{"n_layer": 13, "d_model": 224, "n_head": 7, "n_kv_head": 1, "head_dim": 32, "d_mlp": 640, "vocab_size": 8192, "activation": "swiglu", "norm": "rmsnorm", "norm_place": "pre", "norm_eps": 1e-05, "positions": "rope", "rope_base": 10000.0, "rope_fraction": 1.0, "qk_norm": false, "attn_scale": 0.177, "bias": "none", "tie_embeddings": false, "parallel_block": false, "init": "normal", "init_std_qkv": 0.0373, "init_std_o": 0.0463, "init_std_up": 0.0533, "init_std_down": 0.0533, "optimizer": "adam_hyperball", "lr": 0.00353, "beta1": 0.9, "weight_decay": 0.0, "lr_head": 0.00506, "grad_clip": 2.0, "warmup_steps": 332, "schedule": "wsd", "decay_fraction": 1.0, "decay_shape": "linear", "final_lr_fraction": 0.0, "batch_tokens": [8192, 16384, 24576], "seq_len": 256, "doc_mask": true, "train_tokens": 159300000, "steps": 10508, "dataset": "wikipedia_en"}
MLP neurons of a small language model. Each row is named by its layer, matrix (down: output weights) and neuron, and shows model dimensions 0-223. Each number is 128 + 24 x the weight over its row's rms, rounded and kept within 0 to 255. Numbers have three digits each. A neuron's up and down rows have the sign that makes its largest values positive.
After each neuron's rows, "raises" lists the tokens whose logits its output raises most directly, leaving later layers aside.

L4.down114:123093137132124124100110154113095178100159137096120159109128117109168110116113109095125088149144104149119128160119149140135151135127149092127161120116122146145115109128085148113115134119108133129098149138115149084140117139114097108115113146123134149138131101164115124159141111147140133146148111173168151127079140139100140113122169157153114102158110124124117129160116137136134143091103079116112115096110136111096161145137113126116096111133082126117085139131114138140149103096140133181137108102095159118128120153132143095096109135121145194155097151102109126130138155127130119098135173105103111104126149173147140113168147146106095119125136113092089136103150147101158235061177
raises: " and", ",", " (", "s", " –"

L8.down238:158105116128126150110151116128142101151150089130116137084132088143122147119110165130090099122128101099089121165137113157130138146170105142130128164153101123124108065083157171174139113140121156056099117120127135126131147142087099125108150124120126143126124109163116134130113154130150109149121106124147122140095128155163133138127169120108124113102125147147148138112142163100130151162124146109111104141140105104126129125155120127118121165114083089132098096110127143101147145126135131134124124109113119145123111103154147123176150116163111101108121125176135123150140073152128136107124141145089195125114134156163121139146129083121117119128131115106147084147025135092143191082157
raises: "r", "s", "th", "to", "ray"

L8.down59:133123093159152121125098102138122118163136156105123138150169114141095103132088131122124104146153118154127131108131128094094075115079107130142167137105111158098073125143134072165122153186103147113137174134149155127157148158145123103119112131149136152123152143137132096137145089124165117134142136160101124155114112164098123141108136148129134116099106082124132116141114124113158077159135130099175106151098144129160099188153105104145111125113149147115193120099133093149128113132133122136124151140117089144114100131105131071149152119108111179111113112130101145121157134112119113126076108129115155094162123101125131103080183158110151109138123134144084115083154139110160152136136
raises: "ory", "ories", "ural", "ure", "ured"

L3.down421:196144145139112109101116111109135142128117169117122133142160070148163101144129121043140111128164094116132164158103138114116121173128144132132118139094144080083099093118107167118137090154144148125115148122076147129156143147110121134102119134090120107104131124136107116146128101142104124127097135127120167134122139157158119148115105140129103110139140134147109128152135131108103160082090134149142112103142161112098117162152109121129128143155111135163132123099105108120159061137127140134106144140140093154124085126139151121132085143134127166127089152124115130121133149158123196152103117092157095156130136124111117150127140127111127140145144112121170121087118108085138212101179
raises: "s", " and", ",", "a", " in"

L3.down404:115153131117130159162125121122139110153121072151135113111058157120134120126132131123124127141183140143160160137109121163128157142146118143157140130121100084127085156124127129094125116087112114127125087135126169145116099166137141095106076166147098107158144131121141147108107193135129134123138074112158130168120146094130153163166159111127130116110133083104165160139139126136154119175081152125162142131160135079140141109089135123177121127079190117135134142143107140112149121101112117087156130100110121128129117131118121095145128120147188117130112137141117090111158117138126175112127101118139186115172135126160140138145139125137141153086093139109156148156123147117105097136158
raises: "get", "name", "ific", "wer", "sburg"

L8.down28:099110117095145120139155102190111122101109160161138132171110117135110122125118095137134146187119123080132171101166140089101121108154097152113117114096118128071166124112126141099114142144132149126107173120043114139097149165119116134112116177106081086142119068125157162115134145120150100138165135147129133132124164088091145138131118162102131145141131112149096124087087139089150126144101143177149112132132143206122112126150136135103166110126147132112134169123136129159145158107105117123116113107097132116133110170154158111126126167144159145102109120132132128096152124124115153128136097157182113159102130098120130145124133107149138118122131107110139117126139123098089139132133
raises: "nce", "nt", "ctic", "n", "cy"

L4.down629:116131131146136134145113111164106059138119144146145120136116130143138165099114125073098143128140116136125133151115110091110097094127078133098077121135141132142147145157153171079118130103109087141192147146126126127160097146173147138156118171140143133153118126080150109099155133119126136131128165168120163091128133143126154143124152110117156132136123146163160176103107120119155131101088134132146148091122136072124125095100097102125106131068140111126111120092128106117153147113130119086133100136129142146124132129133116087099149081123163142086074112135161105140150150117138131133159134114112116161156069119149138098110131108086147100092128107127133133120153130098144123126199
raises: "down", " °", "ulture", "ground", "dam"

L8.down227:089132091108096126165140160096163141098083134123154133138138094101094104160080081095166147127111125160145151127089126141103099150111139103141102143159122156126145091129110136094114123091139075080120174102116133128136119104142091145103118132136115141152127084184102135170182116125120133111104138091172114143105138094115111125118146129095109068117060113135144116140131103119127113093142143140133108135146120147151130115129155169092176130101114141121122102145141146131125083105147096107117101144134082098141107182124103124125091117126153103153167140124104122126118150128113112132113097152122128098136160144145148113134153128134109110172107141128085089092150129138124101143112
raises: "inc", "h", "hes", "hed", "uls"

L7.down242:095096150148136138114155124116115101144138129116116159173133152115147111136131170119147106154106135109121126123148133111108085147137168121140115187129120130121140186116116112090130146093092170167105161109106087172075114161138092160154108117092125107150124110121130109136151163094143089164109130114099103146107121143154104200142138114101168140109142166123119125092147156077167126100154147134108106114142131174155128100092156096127100100123162136119144138156157150172169114156160155133143141115131098167124121126112125146170124156126113147120118111138151105135142144128083104168088138146115120144170129128135169126123103116091111170132134126157109097132129120124135157138174
raises: "ordin", "board", "”", "tar", "enn"

L3.down330:195164129148168136086116106090096112157140105102130083140160114147113115125169062110154093097124118148125147135140177076120107136216120130118133121120105131153158119128159145107114105129130163121103098152143133120137103143129107095151111169160117147113101118095153140110076146107110072128147100135123102094107144106109147108121132107149126139107114182123119130120125129098097123117117130137096118108127129131092156126138135129140135160174156107144117178142131139126145092115107202129127103113152115118161110145099144135118088113093117121173137125152159147115101149118106125091132123140123139120135142172099098136124141106155108106114100125166143139124151136125130168112171
raises: " by", " and", " (", " to", " as"

L8.down196:156124123159137141130136118138139146100171097155130155177105151180120102149150147118124177151114131099128127123115128116091068131119122128125088124146141100136077143106105133072116107143173146119126173130140168095119141133114139151166113130144106099178117101147082126127172098140114145139090115154143158151102180121087139143147147120111148126113133072087128085058160093166111159120163156155131112129143119136123125129132153106125110099118131140161108143151157163165137111139108097142125102159113098157134120127122127092143106161140143092115128155116144116103087121156091119115117146086153141149154126148142096085146128147090137128139121115118111150123133119109089152169134
raises: "tic", "hn", "hr", "ija", "iate"

L4.down24:083116092152125097133075085135150106134107103156142104102099145140177110116100193144136120160136108086142107096120137099148157136149124099136101162128153119125133102121137157119122135145130119133088137099122152119129124119130133137106103139108098108097108140129117129169188205144120113137096147084112148144118151087115112104137128111133073107115129116144126081103136135110134171139143139163093138117096122147116138109086105139169145137132152099162122150099164147127116146106145122157139079116115124116168108166170142190100142062166135136111140128162104141080123072136097127118121152109134148106110129101114131163116135147108132135102109120138166140138129135114097125113136
raises: "ly", "name", "lies", "alle", "illa"

L4.down222:158135157119126117128132187132149114179151140102128096150159141136156183128150116122178140134125172128123131126150154095089129111156103145137129153144100136112144121160140164127131093147156099170121170127081123155119128135128165133124105091135102152129152096146113182176195127139088087148182123116136133180152118145130147137137138141149146104125130144163111098134142087094130091142166140118110132114073175116138136087129118148085150163143109114126147118170132151189127113164149168130105130119117128100131153165150127144091127147112150164121139111103129150101135113163150131146110156101150139135121145165156120115150112148120169125148150123135142149176112120149130129137114
raises: "nce", "een", " years", "ez", "nt"

L9.down28:136133119189160149125148122125112147156108156149095117132110122156137115143128136086109130147107181092133140137153145143110125135138138143117099155118142151109143177126120140157182107125125118075125199141126151164136103130129152098145134116124087140161121075137131125160105131134107143123114131132137128109112094144166137167121103111095125106120136175131138126087146108128152136154096106143163121162111132109138175094106126143165138127154139110116125093138134089108148134075137154114145096124113123124157096111141107139106100128138133115084106127114119112150171158123164134161119113150115096164143094140127124161185075097127106111140147072197150108129156090131128176113168
raises: "back", "bre", "hl", "m", "uv"

L7.down111:148156116082128131172113163084137141117113152115137154119133124140120113131146128123097103107151149120130152111130132150133181127108158132116114140145136142106121131136132110111186148106147136144160096124183116164113116160129106130116185097128136140130123112149108101121154171115153096099169149142098153118152097143143139103079143092145167107104154137126116172152150134107128161152128109141134112136082134119151135093122120150134144081098110083160145108145131082200159135109122126102103124114091145156107094127109128122100135120141079157099088121129134143119116096156140128138097165134120144095111121147152175091138122094070148146102152126134109118132091112068124189127130
raises: "ents", "ural", "mate", "ton", "where"

L7.down100:107132123094092126124133091078148088158138140133169169110142116106132138150146132116182124157111139105118157196090183132135150129146091109125137134124142133135138161176147138152131094105149135145111126073099135129130142136117141151145146153197117118144135096120140137129118144150109110135136144207152116147145170150113149135149134121095117102123053097155125120107085120081112200119108157147160091133150109137111143142142072157136113140083142110140130102150098104138141135121112115161120131115149137170104115128111136142121122116124106112095158153105105139113118097139151132141102138131157118110132121092132154136087122096122109119116155126124143126086117080123114163119154
raises: "ret", "ris", "rate", "s", "r"

L8.down455:147099135136151162139129145160141078143084152131138124106085122194140155134091101133129130162127124139110154094146117120165111104133155151105099099145116103125168157098089092127133114142149088128157125123095147128126124128146108076098129148123129103106096112156114137145138152159167123111106114137167145128131132096138075127135106143143114091134133116103128130093085158074152138153146120109136099162134103114115080148114113146082136114151162077057115140127143138144135095163104138148093131165109165118115149127107139137117100119112143123131147109113135088109117154137128102111114152126137163129131131116182095113110125141130074141200116130145120130113088103089142169129157
raises: "cing", "cy", "ced", "ce", "ched"

L9.down529:104145164146119103142086148126164135103132101159122128125128133126073106120119112143108124145131074144098107089145130117120194113147130125117086126087148105149130144106113124132126108121147143092140119154122128126102099150147126136131105149165123162111100163145120157131156128123090151142096145130116166154116150118102129141126098143114147164133187102121168146142111147116167108104155108126151106133104122193138149075141134135134117161074142111099128129170161104131133107118116124138118138105137157117123158097096112101102110136080105147134137087096137098097128160157104115135151102105123121146181165119125112124143130109147132136060119164166140136161073093141168097175159
raises: "le", "let", "les", "led", "lan"

L8.down91:107105142098124160113104124064155147138132092138104128106067104097140099121146102095126129195154093157141127116110141166082126140156127114146117135139156104104117152160102155125149131146109157101114122114136135099141130116108130143152137097135070131102136112112124114106124132144132132154118086094148090102133187144121118142102155153133111101132137054085137121065127128109106113161091132134072150152116126117119140178139108121103132114122152121122117126130128126073143112137091173130100104148139120164150128150147128127096127129149164145112130111128148121102145181146126158125092093129106155120127125120127139167128085115160142149134118131154149164127057119116155163144102
raises: ".", "s", "t", "to", "ter"

L4.down584:131127152176131170122118165126109102161124102116079078114085102154167140126133121103087127152162131113140143137144189171170132158155118135113129134124148152148105152095120125126162115097148126163142103123097164102132100131135143100106111137095112154134130111097063114124091156104117116128102114103104166136067111119119145112127148124114130128097156093072172146116157128114089103126093106131147137136143107126110178146122095147143147090090098098133153127112161133132141144138100099132131125100098097163079170067141135148127118090127131124102135092095115095092131142119143129138151120124121147116120131155124156143115117159101129168141105164176129152140110108119120116140131
raises: "ly", "gers", "lies", "le", "les"

L2.down240:182111171154160089152146114118122132145135121186134158098092121128128121123141102080121121121171099134198145152105135148096116127127126138106128158127121107167109161110141134146136137201149128136126084146102141121130108130128124120093113113097164087119112069131168121118123101153170131102144101060134111118124124167107097082105143116099138107138143112143091103162119142137121117124130105130094098133114114118115159147104128135096081120173106138153130115165111091142163120110162142169156129116119164112129118126136126136126144117137145150131107146127127126157106112128080106140077153143103095105137147124142149134128125116150107110114153170100154126136079155097131194138116
raises: "s", " (", ".", " \"", " that"

L7.down230:167145140139179085159100128123144147135115146138097134131144187106160129105124103125132149133135103112155138113123144134128132107138101134140135108135116089134113199096111138093154136145127123144106169146108193145097092140092088131150158144156106156101155126124142151107141142109145197150119139144125133136113139096139122102163110108143112095110134108161095071076129161106123106130103090149081117094095133147147131108083129115084122163142123151139123110108136143158179078137122177149132158134152133095116133159110112150143119131089175106097108150121126168112118155135123159140108099130148131146131105161150134137094167136125150116152127147148122092120105174131139152149119
raises: "itor", "ices", "que", "ume", "ice"

L4.down459:141115136121181103181158120142139167079121144121127110104126178128091135123153118132134139118088096148159123133110122141118120143142107128111122097166122109113125151159108158068129143085136084078149134149159190085118164163093170111124113164131126123164101113123103155151090132132130157161157111143149143118114142124167130128131141113125142155126108081125152102128149124128104125093148147094129124098158128187116141117130113117097148108108180103133100121127137135118172099122069153147094160133146139120105143140114146155141083102115088114106096105148087153114125093111086135106141104119121107109102141151130101164124166148136131098134144166136139108097147123167143159147119
raises: "hed", "han", "ta", "h", "ti"

L7.down51:132150116146091127124152101138121127087124160149121105161147176084180146153119074117070121167195150121120138110126139121083142099094065136073122137145076154134138159130138106145145098132140145145129131159154140136102119117151087163127128127131126060159139144130168107109130100108167128125091067137101142152113151124135107121115142130108128131134157122143092134098114146150173133109133077163138108103130131132157115162132161151129119115150136179126127143160133132165162097091149095150163133137118112162096097125125106083119138131124146129131110120109133116137117129130129121162141093141127130128104078143132149112113078158117136153129145135147130116106183106151120124150133
raises: "ves", "rap", "rib", "ent", "pha"

L7.down543:087095122184164145112148153090130125093082082088119170121134132112112125126112144127102135143132139077154103128179102181142147135115134139164104114118124142146142099087083114112140136066108122105113136098095155115160120134112148106097151101153094130141136100110130133153108127093128129146131129118087123147129150143151167139137122136099121122107125108109148191121145156140148147113113129114147135156151123162108127124128139134107098102137126102130092125104148144125186134158120141109163090178108190143129116089113126111095123087110112120079118124136172121109130109109127080091104107130090144127112138121117107115176116116151171167139118126122063094130120116114102115127151
raises: "ball", "ather", "”", "its", "eo"